Weights of a small transformer language model.
Size: 12 layers, width 320, 5 heads of 64, MLP 640 SwiGLU, vocabulary 2048, 13.6M parameters.
Architecture: rotary positions, untied embeddings.
Training: a variant of Muon for these matrices, 960M tokens, 3663 steps.
MLP neurons of a small language model. Each row is named by its layer, matrix (gate and up: input weights) and neuron, and shows model dimensions 0-95. Each number is 128 + 32 x the weight over its row's rms, rounded and kept within 0 to 255. A neuron's up and down rows have the sign that makes its largest values positive.
Before each neuron's rows, "fires on" lists the tokens most often at its 100 highest values on Wikipedia text that the model never trained on. A number after a token or word is its count.

fires on: "er" 20, "im" 19, "om" 13, "m" 12, " Sm" 10, "ome" 7
L5.gate385 [133  79 138 123  98 117 196 106 147 123  83  82 104 109 136 137 132 131 106 136 112  99 109 129 100  62  84 132 178 136 128 113 215 126 127 149 103 134 195 147 165 119 231  70  98 118 129 105 162 114 113 137  97 160 130 152 118  77 141 110 103 141 200 123 123 141  98 146 106 161 117 114 133 160 115 125 127 152  55 143  85 121 106 189 147 152 159 118 132 125 106 107 119 170 151  61]
L5.up385 [ 85 146 142 149  92 119 125 172 151 165  99 121 117 197  80  54 148 129  81 195 140 113 165  88 140  98  79 104 147 130  99 116  90 131 108 129 145 108 106 146 124  84  90 148 155 128 194 125 136  87 100  73  69 141  91 188 105 125 162 134 172 130 152 125 158 152  79  86 102 116 138  83 118  83 145 117 103 104 184 124 122 116 156 142  96 149 144  91 157 111 155 135  83  51 180 155]

fires on: "om" 14, " per" 13, "at" 12, "ip" 11, "ar" 10
L5.gate65 [156 138 151 111 165  85  91 195  95 151  87 146 133 103 146 124 154 154 140  96  78 149  41 115 169 121 126 139 135 134  83 124 148 109 120 114 132 105 111 136 176 101 201 178 110 131 128  87 126 157  97 122 161 144  89 111  95 126 166 141 128  38 120 110 131 139 127 145 145 154  78 145 128 120 194 116 152 149 158 163 106 178 154 136 148  66  55  95  91 118 204  84 187 125  92  72]
L5.up65 [ 89  83 149  76 131 108 133 122 167 143 133 162 114 107 137 136 152 145 135 139 107 120 125 125 129 119 109 106 142 119  93 115 188 122 130 134 140 110  97 131 117  75 138 185  53 143 134 104 123 179 140 167  74 148  85  97 121 129 134 141 124 138 160 188 114  69 136 126 129 138 127 142 126  94 100 129 166 151 158  98 119 131 140 117 137 126 120 172 115 137 145 111  82  19  76 119]

fires on: " |" 30, "-" 10, "|" 9, "/" 5, " of" 5
L7.gate300 [134 126 148  99 148 122  99 132 133 112 116 115 153 109 144 113 170  82  65  95 114 106 131 163 148 112 177  99 116  69 133 160 167 115 114  94 132 143 155 166 167 149 101 164 206  98 181 150  43 148 116  89  73 113 120 164 154 122 138 142 141  98  77 144 145 155 121 110  86 129 151 163 100 104 142 146 130  40 206 138 100 156 171 135 116  92 158 145  83 152 210 113 166 125 131  39]
L7.up300 [165 157 123 129 146 141  66 162 150 162 125  88 153  93 119 162  67 136  84  61 123  96 151 108 186 164 169  86 120 116 156 160 114 141  89  91 112  70 133 115 158 139 101 156 126 155 147 116  85 138 127  96 122 134 109 169 136 118 120 127 144 138 125 148 102 111 150  87 118 152 153 176 133 129 132 116 179 120 146 158  91  96 142 169 172  76  90 121 134 109 155 127  94 169 100  80]

fires on: "c" 31, "n" 18, "f" 11, "ann" 7, "d" 7, "k" 6
L6.gate579 [140 152 150  68 150 116 118 115 105 144 122 151 167 159 134 100 194 143 113 107 153 131 102 117  76 121 137 102 121 127 149 105 110 117 116 113 123 143 208 144 157 102 116 136 148 144 111 118 134 185 122 172  43 102  92 122 145 108  45  52 151 134 131 133 136  97 142 132 114 138 119 171  92  85 138 172 147 143  94 139 112  93  78 105 123 123 130  86 149  84 164 165 111 132  97 166]
L6.up579 [118 139 100 113 177  63 133 141 128 152 160  93 102 108 118  80 106 149 149 147 122  66 137 151 109 118 116 100 181 160 104  55 108 160 151 165 145 122 171 181 138  60 121  94 117  55 119 143 126 130 175 149  91 106  99 147 153  92 108 177 126 110  84  55  55 117 134 127  85 113  88 177 123 169 173  60 141 109 165 139 148 161 170 125  99 137  52  90 175 105 192 135 132 101  99 130]

fires on: "ing" 29, "ed" 17, "ent" 8, "en" 5, " by" 5, " over" 4
L6.gate378 [136 145 143 102  73 178 132  68  89 116 181 153 155 145 114 125  99 156  88 122 112 117  71 128 207 133  87  97  92  99 129 121 192 149 124 162 105 116 158 171  88 142 140 129  80 136 108 208 140 162  81 147 143 112  92 156 185 139 139 163 132 149 174 111 148 122 114 149 137 108 139 128 140 140 126 102  92  86 139 138 126  97 138  98 127 132 143  99 121 100 189 119 163 151 114 128]
L6.up378 [133 124 150  89 142 122 162  92 103  85 159 155 111 136 126  88  97  62  91  98 118 144  96 135 179 107  63  70 147  86  66 151 133  88 180 114 202 119 106  80 129 135  95 165 119 130  86  70 151 116  89 155  91 154  63 130  95 110 190  71 150 158 182 239 191 107  78 199  94  64 143  99 125 118 140  99 121 131 143 146 117  98 130 107  89 185 179 185 101 114 102 126 221 104 143  69]

fires on: " be" 42, " been" 25, " also" 17, " place" 5
L2.gate26 [171 131 108 126  95 135 119  92 123 113 130  79  83  81 157 118 168 146  87 146 138 123  56  98 127  91 184  85 133 156 109 106 126 148 119 130 153 140 134 161 138 127  97  82 193 163 101  60 160 136 112  74 122 168 156 120 133 106  88 117 107  86 115 114 132 154 116 134 108 130 142  90  80 130 110  99 167 157 120 138 139  97 118 120 159 140  78 103 119 194 144 111  91 172 118 121]
L2.up26 [163 103 160 142 145 141  81 140 117  97 156  73 119 108 123 111  90 117 153 172  72 107 104 104 139  89 214 120 173 104  92 206 127 112 126 132  96 116 152 125 115 155 140 148 140 196 127 126 122 137 118 142 132 112  74 161 135 183 156 120 122 120 127  64 106 148  79 134 101  88 134 147 143 152  70 200  96 141  92 114 135 167 158 162 109 110 172 121 113 112 120 130 143 144 141 158]

fires on: "-" 21, "ri" 10, "ing" 10, "view" 8, "ar" 7, " design" 7
L6.gate121 [136 116 116 144 145 162  75 140 116 127 148 152 137 128  86  87 147 110 125  76 132  71 141  79 165 168 149 111 112 100 107  96 121 122 130  78 118  91 136 128 133 154  75  95 101 135 141  86 130 170 171 130  89 170 171 149 159 108 142 118 116 125 146 192 143 105 156 116 176 134 127 153 130 124 168 148  75 162 150 138 102  62 170 150 128 113  95 118 114 130 130 135 147 177  95  89]
L6.up121 [184 110  93  82  85 113 145 113  70 111 140 167 155  88 110  75 117 186 135 176  69 133 156 114  89 101 130 142  95 129 178 112 185 125  93 121 150  72 202 127 128 135 133 110 105  66 108 111 115 145  80 159 143 140 118 155 137 100 153 145 109 174 173  95 154 159 142 132  90 126 162 112 149 153 107 134 161 146  48 136 119 111 106 163 113 104 108 137 148 145 106  88 116  81 112 138]

fires on: "g" 28, "al" 20, "ist" 14, "h" 8, "p" 5, " Christ" 4
L5.gate39 [116 136 105  93 147 123 122 139 134 129 161 127 110 109 145 161 158 126 108 136 147 119 111 151 136 139 100 136 194 128 159  76 112 141 152 107 175  69 137 204 132 100 202 121 128 163 172 140 108 101  83 113 149  91 151 139 150 192 103 109 105  93 133 115 107  97 156 155  88  82 156 128 107  97  94 109 150  62 185 102 167  88  86 186 126 106 123 114  83  54 201  96 103 147  97  81]
L5.up39 [ 86 105 110 166 143 137  74 148 181 111 131 109 128 157 131 105 105 155 101 158 125 122  53 177 158 176 193 155 141 133 156 163  78 195 132 117 161  95 146 137  89 140 154  66 134 170 110  94  63 111 104 152 159 137 108 139 140 156  96 131 140  99  99 114 123 158  65 166 120 107 135 154 146  96  73 119 155 139 107 125 127 111 134  93 121 165 166 130 138 107 149 133 125 154 128  69]

fires on: " Ch" 63, " ch" 18, "w" 7, "Ch" 7
L8.gate638 [149 147 127 194 102 175 137  48  64  73 159 140 199 199 129  79 112 104 114 104  58 110 132 157 125 120 127  91 132 168 167 136 137 121 161 110 104  82 148 188  99 157 123  98 119 153 125  61 118 123 109 119 144 138  86 154 136 124 114  89 150 130 115  69 106 130 102  98 114 169 164  90 100 111  89 160  86  55 143  84 117 118 151 160 145 161 156 159 104 185 168 178  91 137 110 168]
L8.up638 [124 150  80 122  85 142 122 133 142  84 107  78 107 167 131 123  97  94 157 123  82 103 148 144 134 140  49 115 145 105 111 127  77 143 111 181 145 104 133 147 145 176 131 190  76 141  92 158 173 159 101 159 113 109 125 117 100  99  98 146 148 141 153 137  98  94 136  81 127 163 151 129 131  71 120 148 114 163 165 194  91 167 115 123 168 136 166 135 148 128 139 133 138 123 109 141]

fires on: "p" 24, "n" 17, "gr" 12, "m" 9, "k" 6, "c" 5
L7.gate632 [154 114 167 157 160 125 137  99  98 141 131 192 155 161 152 155  99 138  81 115 132 139  95 161 134 183  94 133 100 140 125 148 116 135  93 113 143 120 178 126 226 109 145 138 140 122 119  99 133 146 148 112 141 118 106 171 120 106 107 111 148 156  82 121 148 144 157 146  96 156 102 210 119 144 158 120 162 113 133 121 108 160 117 168 140 130 125 121 124  56 189 152 118 160 162 143]
L7.up632 [151 101 134 131 116 152 145 159 112 156 179 168 142 161  85 158 145 174 133 141 152 138 101 155 103 151  96 133  82 103 151 129 145 135 158 105 129  94 111 146  98 127 160 106 110  89 108  96 164  90 131  98  82 116 102 102  76 132  65 109  97  56  98  70 122 117 191 109 133 171 109  90 138 130 206 136 151 145 148 100  92 147  78 130 133  91 143 121 125 167 168 134 150  68 124 144]

fires on: "oy" 15, "ee" 12, "ab" 12, "ang" 7, "ine" 6, "at" 6
L2.gate364 [100 154 159 106 147 157 111 107 188  78  84 138 174  56 130 136 121  93 114  95 123  81 121  91 179 155 104  86 170 132  76  87 141 108 103 111 123 173  82 110 193  78 117 161 143 158 139 104 124 121  93  90 143 159 109 147 108 142  90 156  93 171 106  81 124 148 112 194 160  72 112 103 114 156 132 194 128 107 108 123 155  62 143  67  90 123  53 140 127 130 121 108 115 115 139  77]
L2.up364 [158 132 170  72 114 144 157 163 117 119 148 164 133 145 139 111  91 151 166  87 123 108  99 126 186 170 127 138 101  83 119 158 157 161 146 123 150 120 109  98 192 102 144 115  84 124 110 167  85 141 115  95 111 127  93  93  83 143  99 133 142 101 101  91  89 111 101 105 159 167  86 129 129 160 130 123 166  81 103 143 189 124 101  72 107 127 113 151 150 103 118 118 152  99 108 126]

fires on: "t" 40, " pre" 14, "ort" 13, "re" 9, "pl" 4
L6.gate241 [145 162  90 123 123 154 100 116 123 144 162 156 100 168 121  72 131 119  96  79 125 157 125 156  83 155  70 138 173 128 126 118 141 162  90 138 157 160 174 128  95 138 171 170 113 152  83 107 149 132  95 109 105 139  98 131 109 126 166 103 154 137 105 153 113 166 110  77 148 124 132 115 200 156 107 141 146 118 221 130 111 119 173 107 145 150 115 138 127 118 114 175 132  69 104 135]
L6.up241 [126 144 103 118 100  56 128 109  92 144 131 143 100 119 152 187 134 179 141 116  89 122  75 117 114 111 132 133 209 140 113  98 125 141 144 116 150 113  92 125  36  93 166 171 170 184 133 141  86  68 158 169 130 101  98 107  96 178 109 112 196 145 170 168 153 140 106 147  90 155 115  43 145  55  58  59 184 107 136  90 123 104 149 156 130 149  93 100  82  79 124 153 142 108 111  93]

fires on: "et" 32, "ot" 11, "ret" 8, "at" 6, "t" 5, " An" 5
L7.gate303 [ 81 154  85 129 173 119  96 138 108 162 145 167 164 143 108 160 150 133 148 110 113 170 113 107 152 108 105  94 121  97 114 129 112  98 182 147 164 104 115 165 103 117 119 173 112 188 169 113  95  67  33 140 141 151 136 120 146 137 113 153 155 135 136 176  90 142 128 109 152  87 128 161 122 100 126 121 149 153 122 138 117  92 141 150  78 112 108 166  96 139 154  97 150 133 114 173]
L7.up303 [123  80 145 162 119 135 153 166 117 148 138 124  99 103 147  77 172  83 151 139 138 162 133 127  38 158 116 152 117 139 107 177 174 112 111 167 131 104 133  91 181 194 111 107 119 138 114 141  87 158  95  83 154  53 107  83 161 147 125 121 117 113 141 145 103 168 125 143 139 114 129  87  96  85 164 109 111 106 159 152  81 162 132 119 123 154  81 179 119 129  97 171 123 137 152 141]

fires on: " one" 33, " a" 16, "ne" 11, " two" 10, "ail" 4, " A" 4
L6.gate590 [ 91  87 119 103 144 139 224 180 152  79 136 132 113 158 101 135 106  86 110 160 111 183 108 127 144 114 136  71 218 106 175 202 167  80 104 108 138  61 111 153  94 157 143 129  86 131 149 169 162 131 184 112 154  40 100 134 103 146 131 149 148 151 141 176 142 143 108 177 141 134 104 145 148 209  92  91 105 158 140 101 189 101 111  96 140 114  53 157 185 158 151 135  80 149 115 111]
L6.up590 [101 184 116  85 168 114 123 139 103  84  79 101 145 119 180 193 151  79 103 161  99 158 111 177 108 118  44  91 138 160 143 143 185 133 124 165 133 113 128 132 162 162 155 171 175  99 139 149 175  73 166 113 136 109 111 145  71 109 107 130 158 110 119 135 111 159 120 131 147 141 130 132  83 160 152 117 127 164 146 118 138 116 126 102  80  89 152 160  99 116  82 126 134 141  84 185]

fires on: "at" 36, "ot" 11, "y" 7
L8.gate183 [ 66 106 116 124 194 133 155 129 147  86  34  79 145 128  98 112  59 145 158 106 104  94 102 149 170 116 148 100 117 172 102 164 126  50 138 158 137 103 138 202 142 102 138 166  84 153 172 154 101 108  94 125 152 144 130 127 117  97 142 124 133 187  94 128 131 141 152 120 100  79 169  83  60 152 152 119 128 121 206 135 128 106 155 124 144  72  96  94 128  71 130 142 153 108 156 123]
L8.up183 [160 109 167 118  78 149 150  86 188 119  58 156 128  93 182  85 145 151 173  92  91 100 188 175 131 160 140 139 104 149 123 147 204 144 198 189 186 120 135  94 120 151 157 148  86 213 159 105 124 133  74  95  92 116  80 132 132 127 131 105 119 166 130 149 192  83 129  82  79 143  78 103 160  90 128  92 169 156 149  91 119 103 141  90 141 129 137 179 132 137  41 148  92 120 123 164]

fires on: "ed" 23, "ing" 11, "all" 8, "es" 8, "ent" 6, "hed" 6
L2.gate165 [141 125 136 148  68 186 140  93  75 107 159 176  98 140 104 141  93  88 112 142 148 133 102  91 143 126 108 104 133  74  94 186 147 158 163 142  23 122 123  99 127 183  97 170 129  43 104 104 132 205 114 116 185  84 113 114  95 190 146 124 167  99 176 188 114 153 124 197 116  81 134 111 130 199  84  91 127 131 138 103 183 108  92 191 142 167 139 115 116 118  64 119 153 133 158  86]
L2.up165 [ 95  69 109 123 174 126 131 137 204 151 118 144 114  94 127 103 163  98 100 133 153  98 128  78  88 180 139  90 117  83 118 133 191 111 149 163  82 171 132  88 128 168  90  75 136 103 100 152 129  68 113 112  68 134  69 156  85 156 127 130 109  79 121  91 124  98  67 157 133  98 128 162  75 132 175 153  95 108 154  93 129 191 157 164  86  98 132 140 101 108 130  64 129 114 151  66]

fires on: " |" 44, "os" 6, "P" 6, "|" 5, " −" 5
L5.gate140 [140 127 171 121 109 170  93 170 145 139  96  66 114 137 180 118 122  70 137 150 139 139  89 111 105 164 131 157 115 107 165 196 138  94  80 141 166 147 132 142 164 149 114 153 161 128 123 159  89 170 109 120  95 125  68 109  57 182 142 120 159 138 140  90 124 186 105 165 156 137 125 160 119 131 140  86 104  85 123 140 157 166 106 209 147 120 140 149 133 121  91 121 169  59 108 127]
L5.up140 [ 67 175 149 121  67 172  77 161 156 139  57 149 120 145 145 201  72 135  92 120 131 124 157 146 148 120 128 153 160 114  93 146  63 120 143  99  92  89 136 142 108 108  62 146 161 181  95 112 159 140 105 160 118 180 134 130 158 166 131 146 210 101 224 127  95 128 121 172 161 112 120 186 175 130 175 139 171  86 133 125 113 111 113 138 142 168 126 123 134 102 118 162 130 153 145 113]

fires on: "or" 23, "u" 17, "l" 13, "s" 6, "t" 5, "y" 5
L6.gate521 [167 102 174 124 168 172 113 126 136 132  74 105 131 154 138 181 133  97 130 120 108 122 124  85  94 128 127 160 131 108 112  74 149 115 111 125 117 125  31 112  79 104 127 130 185 107 138 180 117 133 159 106 149 119 157 173 120 114 165 101 137  86  72 121 105 155 108  73 100  93 163 160 168 122 117 122 146 126  79  72 149  70 207 161 112  80 110  89 135  82 125 122 136 119  85 212]
L6.up521 [ 72  93  61 140 105 106 137  97  24 155  87 126 138 150 160 183 137 119 175 138 133  95 164  99 106  98 146 144  81 156 120 103  77 186 155 117 105 178  94 142 154 133 109  90 138 201  97 103 106 110 132 104 160 149 141 126 113 137 113 108 164 199 209 185 134 133 143 116 143 118 117 140 139 173 162 108 152 128 130  67 134 130 181 150 100 178 192 100 144 178  75 119 159  81 140 136]

fires on: "a" 18, "o" 17, "us" 9, "as" 7, "ia" 6
L7.gate231 [130  83 190 106 141 182 118 179 125 121  69  64  79 131 172 108 124 107 132 128 116 190 152 115 179 147 167 135 147 109 144  99 148 142 145 153 154 133 156 110 153 118 113 144 152 176 162 130 158 127 152 142 166 175 100 165  73 148 141 137  89 119 181 144 128 155 136 175 138  98 140  99  79 135 171 103 115 110 138 156 144 126 119 135 170 117  99  76 153  92 100 124 150 154 152 157]
L7.up231 [161  47 152 156 147 180 108 163  97 134  88 125 103 128 154 102 169  50 109 110 153 192 138  72 136 121 100 164 123 118 130 161 123 129 113 143 110 141 159 137 128 156 135  83 170 163 136 142 198 135  91 125 157 128 131 133  59 134 135 132  73 118 159 101  94 150 161 166 129 125 149 143 160 117 138  96 106 102 109 133  83 124 155  56 113 121 136 173  97 184 118 172  50 153 134  83]

fires on: "c" 18, "ac" 11, "ific" 7, "is" 7, "ic" 7
L7.gate574 [ 71 132 112  90 124 131  88 144 102 107  83 163 103 156 124  94 115 151 139 103 146 161  83 116  95  82 161 112 112 114 145  92 148 105 119 141 100 101  69 108  95 102 103  97 149 154 187  80 129 125  96 101 185 169 117 128 135 124  87 165 129 173  95 130 153 116 136 141 182  80 118 164 100 112 187 102 144 100 160 105 107  94 140 114  99 107 111 180 194 175  84 160 109 166 144 147]
L7.up574 [158 149  88 143 161 100 184 114 125 111 138 185 105 110 156 141 122 104 139  96 128 185 114 132 179 140  93 123  99 202 158  72 134 157 138  76  75  95 163 101 147 146 103 116 162 129 147 116  60 135 198 137  87 155 134 130 101 132  77 151 157  46 145 141 143  74 155  99 125 194 160 131  86 147 161 132 145  83  85 127 108 174 114 127 210 130  69 114  70 104 145 123  84 153 151 147]

fires on: "d" 15, "j" 13, " K" 11, "ot" 7, "ak" 6
L8.gate218 [140 160 126 173 132 137 107 116 147 132 115 115 120 153  65  88  86 101 126  94 156 106 133 170 131 139 132 206 178 124 111 151 109 118  96 140 165 119  98 198 153  95 151  80 142 149 158 150 144 130 131 135 110 116 165 162 106  31 127 109  83 167 126 139  59 153 112 100 129 137 118 132 167 104 159 107 132  94 180 145 123  93 126 146 112 100  90 119 109 132  62 131 154 158 101  97]
L8.up218 [167 104 132  99  92 128 180 113 118 132 100  74 131 133 152 138 139 152  91 108  82 129 130 167 141 125 169 103  81 168 148 161 157 141 112 127 177  86 106 141 149  67 115 133 140 106 149 192 191 188 163 123 119  35 114 120 163 103 101 134 135 133 159 129 150 117 112 140 133 124 131 116 173 142  99  74 175 135 194 141 161 129 159 101 135 182 126 122  96 189  93 116 131 119 145 118]

fires on: "ort" 34, " T" 10, "if" 9, "t" 7, "ex" 6, "ant" 6
L8.gate138 [147 143 122 226 113  97 122  94  93 197 104 132 141 107 138 156 148  98 103 160 139 168 127 103 185 150  81  70 183 130 112  54  98  84 110 116 101 170 132 179 110 124 105 203  74  63 183 166 173  79 149 151 117 163 142 149 120 130 108 122  63 200 100 134 136 124 172  92 150 143 120 164 141 134  86 108 195 100 175 133 212 116 151 111 143 211 146 162 131 138  32 156 154 168 160 112]
L8.up138 [118 132 130 137 138 124 133  93 140 142 168 150 142 165 168 143 141 131 114 151  96  97 109  85 154 126 100 139 123 118 132  96 141  66 133  78 135 122 116 163  79 133  87 121 141 155  80 126 123 121  55 171 125 146  82 126  64 144  46 116 152 139 162 147 157 142 115 125 124 103 188 162 105 109 110 139 114 108  75 115 152 162 188 177 111 197  63  83  98  93 124 129 131 100 120  82]

fires on: " of" 45, "g" 23, " for" 7, "rid" 4
L5.gate236 [106  93 127 122 129 127 159 159  98  94 134 149  85 154 125 170 146 117 126  81  81 178 131 159 108 130 142 107 111 125 198 119 123 168 116 108 154 107 183 157 141 150  54 110 182 112 143  79 137  96 132 145 170 203 125  88 137 159 111 163 157 173 130 136  45  84  55  54 102 123 104 130 103 114 181 153  94 126 185 162 103 168 125 124 134  87 126 106  79 138  80 109 170  38 171 165]
L5.up236 [135 138  88  52 108 102 160 128 106 128 108  98  77 174  96 101 130 102 108 107  84 135 142 134  71 150 128 170  69 159 140 103 134 103 145  85 109 138 138 122 229 177 168 144 167 134 146 135 153  75 144  80 130 144  79 104 166 115 156 132 136 128  98 145 146 106 143 153 126 122 134 121 112 122 125 116  99 160  94 105 131 179 131 110 122 176 183 148 101 130 139 168 179 108 125 169]

fires on: "th" 11, "ion" 10, "ed" 10, "el" 9, " \"" 9, "le" 8
L5.gate61 [137 136 140 132  64 128 124 166 131 141 121 168 118 121  96 164 175  89 120  99 115 138 112 154 157  93 153 163  97 160 158 145 165  75 157 121 120  81 105  93 134 163 122 129 131 110 134 112 157 128 145 166  96 131 130 146 167 130 150 154 187 126 139 171 135 139  88 127 132 127 135 151 150 113 180 125 119  83 126 121 152 155 129 126 136 139 164  72 115 149 172 168 101 183  92 152]
L5.up61 [144 114 137 198 145  97  72 204 200 150 137 141 129  92 134  98  99 109 161 118 122 159 136 136 168 152 138  90  69 144  91 140 169  66 114 116 131 121 130 120 105 125 161  83 134 176 110  87 140 118 127  63  87 145 150 125 161 117  66 163 141  75 122 118 133 152 134 156 162 204 112 111 174  56 175 111 102 116 137 108  87 146  82 157  84 144 103 121 145 146 148 138 166  91 146 156]

fires on: " as" 14, "ed" 11, "b" 10, " been" 10, " was" 9, " be" 6
L8.gate0 [102  59 134 148 167 137 115 107 169 100 140 114 149 126 123 143 157 152 122 134 163 116 169 173 102 123 185 188  78 140 149 121 107 201 143 123 111 114  98 119 164 123  81 116 181  69 117 141 110 147 155  75 125 191 102 115 135 106 152 128 148  89 142 170 124 106 156  99  91 110 144  69 114 105 166 107 119 126 108 109  86 179 133  83 160 142 187 139  89 113 118  81 135 143 119 119]
L8.up0 [113 141 156 174 111  64 160 149 147 144 150  91  45  78 156 104  78  98  95 133  68 117 135 128 176  71 144 117 148 108  94 166  95 114  82 189 103 157 156 170  49 174 148  52 163 157 100 130 123 132 111 157 117 147 111 134  93  96 204 131  99 119 169  71 152 148 147  95 131 128 184 188 116 100  94 157 119  84  99 124 103  88 135 145 127  93 146 102 107 186 118 147 129 120 120 118]

fires on: "o" 39, "io" 9, "i" 8, "a" 6, "ino" 4
L7.gate60 [146 139  83 187 119 126 100 136 118 138 137 160 128 100 123 152 158 174 126 103 157 119 135 114 144 104 182 131 117 153 151  82 131 109 113 169 109 130 137 220 133 167 130 198 174 105  86  75 124  83 182 166 115 180  99 158 138 176 104 131 125 105 119 154 152 132 137 114  80 109 150 113 142  96 104 115 112 148  99 150 133  93 235  94 118 137 126  56  77 147 147  85 124 140 157 140]
L7.up60 [193  93 134 135 177 197 126 148 108 151 116 159 123 129 153 138  92 111 106 139 125 181 132 101 140 104 130 136 153 129  76 138 106 176 184 147  91 169  94 146  98 132 106 117 155 133 174  93 175 101 124 117 137 156 135 104 138 201  93 154 142 109 185  88 111  55 157 152 181 171 133 128 171 130 134  77  88  78 125  94  82 120 128 115 147 122 115 111 138 148 167 114 148 146 141 128]

fires on: "5" 18, "ing" 15, "ru" 8, "4" 7, "ap" 4
L8.gate413 [178 137 117 120 181 141 190 233  80  90  91  99 112 160 113 159 147 112 143 144  88  86  89 101 146 114 138 112 122 133 123 151 135 163  96 137 110 132  90 162 104 131 153 161  69 135 158  72 171 127 101  98 108  83 135 112 124 115  74  85 126 111 199 113  90 120 103 114 126 130 157  94 136 156 137 107 146 160 146 133 150 114 156 169 141 182 132 136 175  95 175 165 145 128  85 105]
L8.up413 [ 71 112  94 107  86 154 176 137 116 113 175 135 142  87 162  92 140  91 148 160 128 153 122  68 154  72 180 137 143 120 120 114 115 103 121 140  81 129 112 160 100 100 201 162  98 123 178 147 183  99 121 149 117  85  98 123 104 110 127 159  85 100 125  97 164 120 115 108 165  91 118  98 167  93 140  40 161 109  95 118 165 168 141 158 155 170 111 137 153 155  96 134 144 158 155 123]

fires on: "ed" 26, " comm" 19, "m" 10, "ar" 8, "ul" 7, "ing" 7
L2.gate191 [146 136 142 133 134 141 157  62  94 125 172 146 123  98 144 163 118 147  82 101  46 100  80 122 182  94  99 118 123  92 158 137 146 166 161 105  52 170 119 151 110 142 110 153 135  44 125 101 140 157 122 110 122 114 118 163  75 113 180 107 136 153 158  80 143 136 158 186  96 137  85 109 143 120 146  66  92 165  77 126 156 140 121 151  83  61 191  76 119 164 150 111  98 187 174 148]
L2.up191 [217 177 138 106 138  88  98 161 146 123 131 156 105 173 110 172 166 120  93 130 129 111 122 138 141  81 149  81 101  11 116 117 152 131 141  94  91 101  58 115 102 144 131 104 108 115  95  74 142 133 146 109 144 133  77 174 160  88 149 108 116  76 122 142 106 101 142 140 139 153 129 174 141 161 120  98  91 114 139 127 143 107 150 148 131 108 111 100 129  89 115 126 158  88 215 102]

fires on: "erg" 20, "g" 12, "fer" 9, "ol" 8, "p" 7, "m" 7
L5.gate420 [132  92 124 152 165 174 178 141 111 139 114 149 131 124 164  71 161 137 120 126 180 121 124 126 155 159 108 151  90 195 153 107  75  97 119 119 120  75 139 174  54 115 150 137  79 150 105  75 160 146 149  68  98 163 158  98  82 126 100 135 168 112 132 158  65  95 153  78 166 142 158 120 135 126 103 109  75  77 176 175 154 101  86 132 153 130 135 100 139  80 167  69 140 163 118 167]
L5.up420 [151  97 110 119 160 101 152 106 143 112 139 133 128 141 186 129  69 126  77 173 177  80 120 160 171  82 119 127 104 120  94 173  95 130 151 118 155 125 113 115 111 182 149 190 101 151 123 137 113  70  44  85 115  81 103 137 104 158 121 113 126 176 147 141 126 138 116 160 129  71  85 165  85 107  84 110 103 139  78  61 169 154 160  74  80  87 143 110 149 113 129 142 175 103 100 149]

fires on: "us" 18, "y" 14, " dis" 13, " it" 11, "s" 7, "is" 6
L6.gate488 [111 137 141 113 119 118 127  32 139 134 133 112 169 108 122  73 151 129 137 157  99 136 124 111 123 101 146  43 137 116 103 111 120 134 183 137 137 104 164  97 131 140 106 154 188 169 143 146  53 125 134 119 134 185 118 129 108  83 157 112 144 148 139  74 129  99  77  93 181 159 105 181 185 143 197 136 126 138 148 121 100  89 210 101 106  75  88  82 110  49 148 141 155 107  85 107]
L6.up488 [130 149  93 100  84 112  79 144 129 104  72 126 130 133 141 206 174 139 125 186 139 120 179  78  89  96 122 152 124 150 136 182 136  70 141 168 134 124  95  68 123  85 119 159 152 113 124 148 106  93 105 166 207 133  86 171 152 160 105 129 200 141 191 120 144 191  97 159 189 123  84  74  92 151 236 136  85 119  98 170  98  90 128 121 102 137 171 145 132 131 107 164 179  78 211 104]

fires on: " in" 40, " a" 8, "ail" 5, " Sh" 4
L8.gate164 [ 72 118  49  86 110 142 176 120 121  78 127 117 160 128 120  89 135 159 105 105 115 107 119 114 151 105  86 116 164 142 195 135 155  57 116 153 158 101 130  89 115  54  72  98 153 127 128 129 132 166 163  95 139 112 150 104 156 126 148 141 139 179 141 116 113  48 176 103 204 170  83 125 127 197 184 152 122 145 167 153 142 140 156  72 117 108 140 124 180 119 114 114 108 141 164  97]
L8.up164 [135 119 113 148 190 171 112 115  97  70 167  55  91 146 121 161 145  96 136 148 131 203  94  88 122 163 123 179 119 121  99  92 115 104 112 144 149 109 134 166 154  95 154 151 130 149 112 113  81  73 115 162 119 148 146 119 117 140 188 132 142 117  91 103  72  28 112 118 139 163  99 127 133 171 137 138 172 105  97 108 132  65 135  84 107  79 171 117 208 123 113 161  95 145 149 163]

fires on: "ic" 16, "O" 12, "ac" 12, "us" 7, "vent" 5
L7.gate332 [107  91 158 152  66 129 101 122 120 124 145 186  73 125 136 136 161 120  63 159 146  74 105 126 206 119 160 140 132 123 159  68 135 105 159 152 146  84  66 152 150 191 124 113 182 171 108 192 122  89  97 127 171 130 110  92 115 157  68 131 119  84 128 111 126 110  76 118 127 120 146 156 133 157 190 105  94  99 122 163 136 100  91 144 153  95 140 147 103 108 106 134 124 114 127 105]
L7.up332 [184 112 111 161 136 138 119 123  85  71 126 124 116 174 110 166 145  87 137 144 111 127 116 162 110 132 105 174 119 113 125 103 174 116 144 149  41 101 101 128 165 161  76 142 101 137 114 169 108 130  85  71 119 148  79 113 110 124  98  99  72 111 120 173 203  87 100 147 139 206 165 134  89 188 159 176 124 125  89 120 156 202 133 113 123  76  90  76 104 147 113 130 168 140 155  84]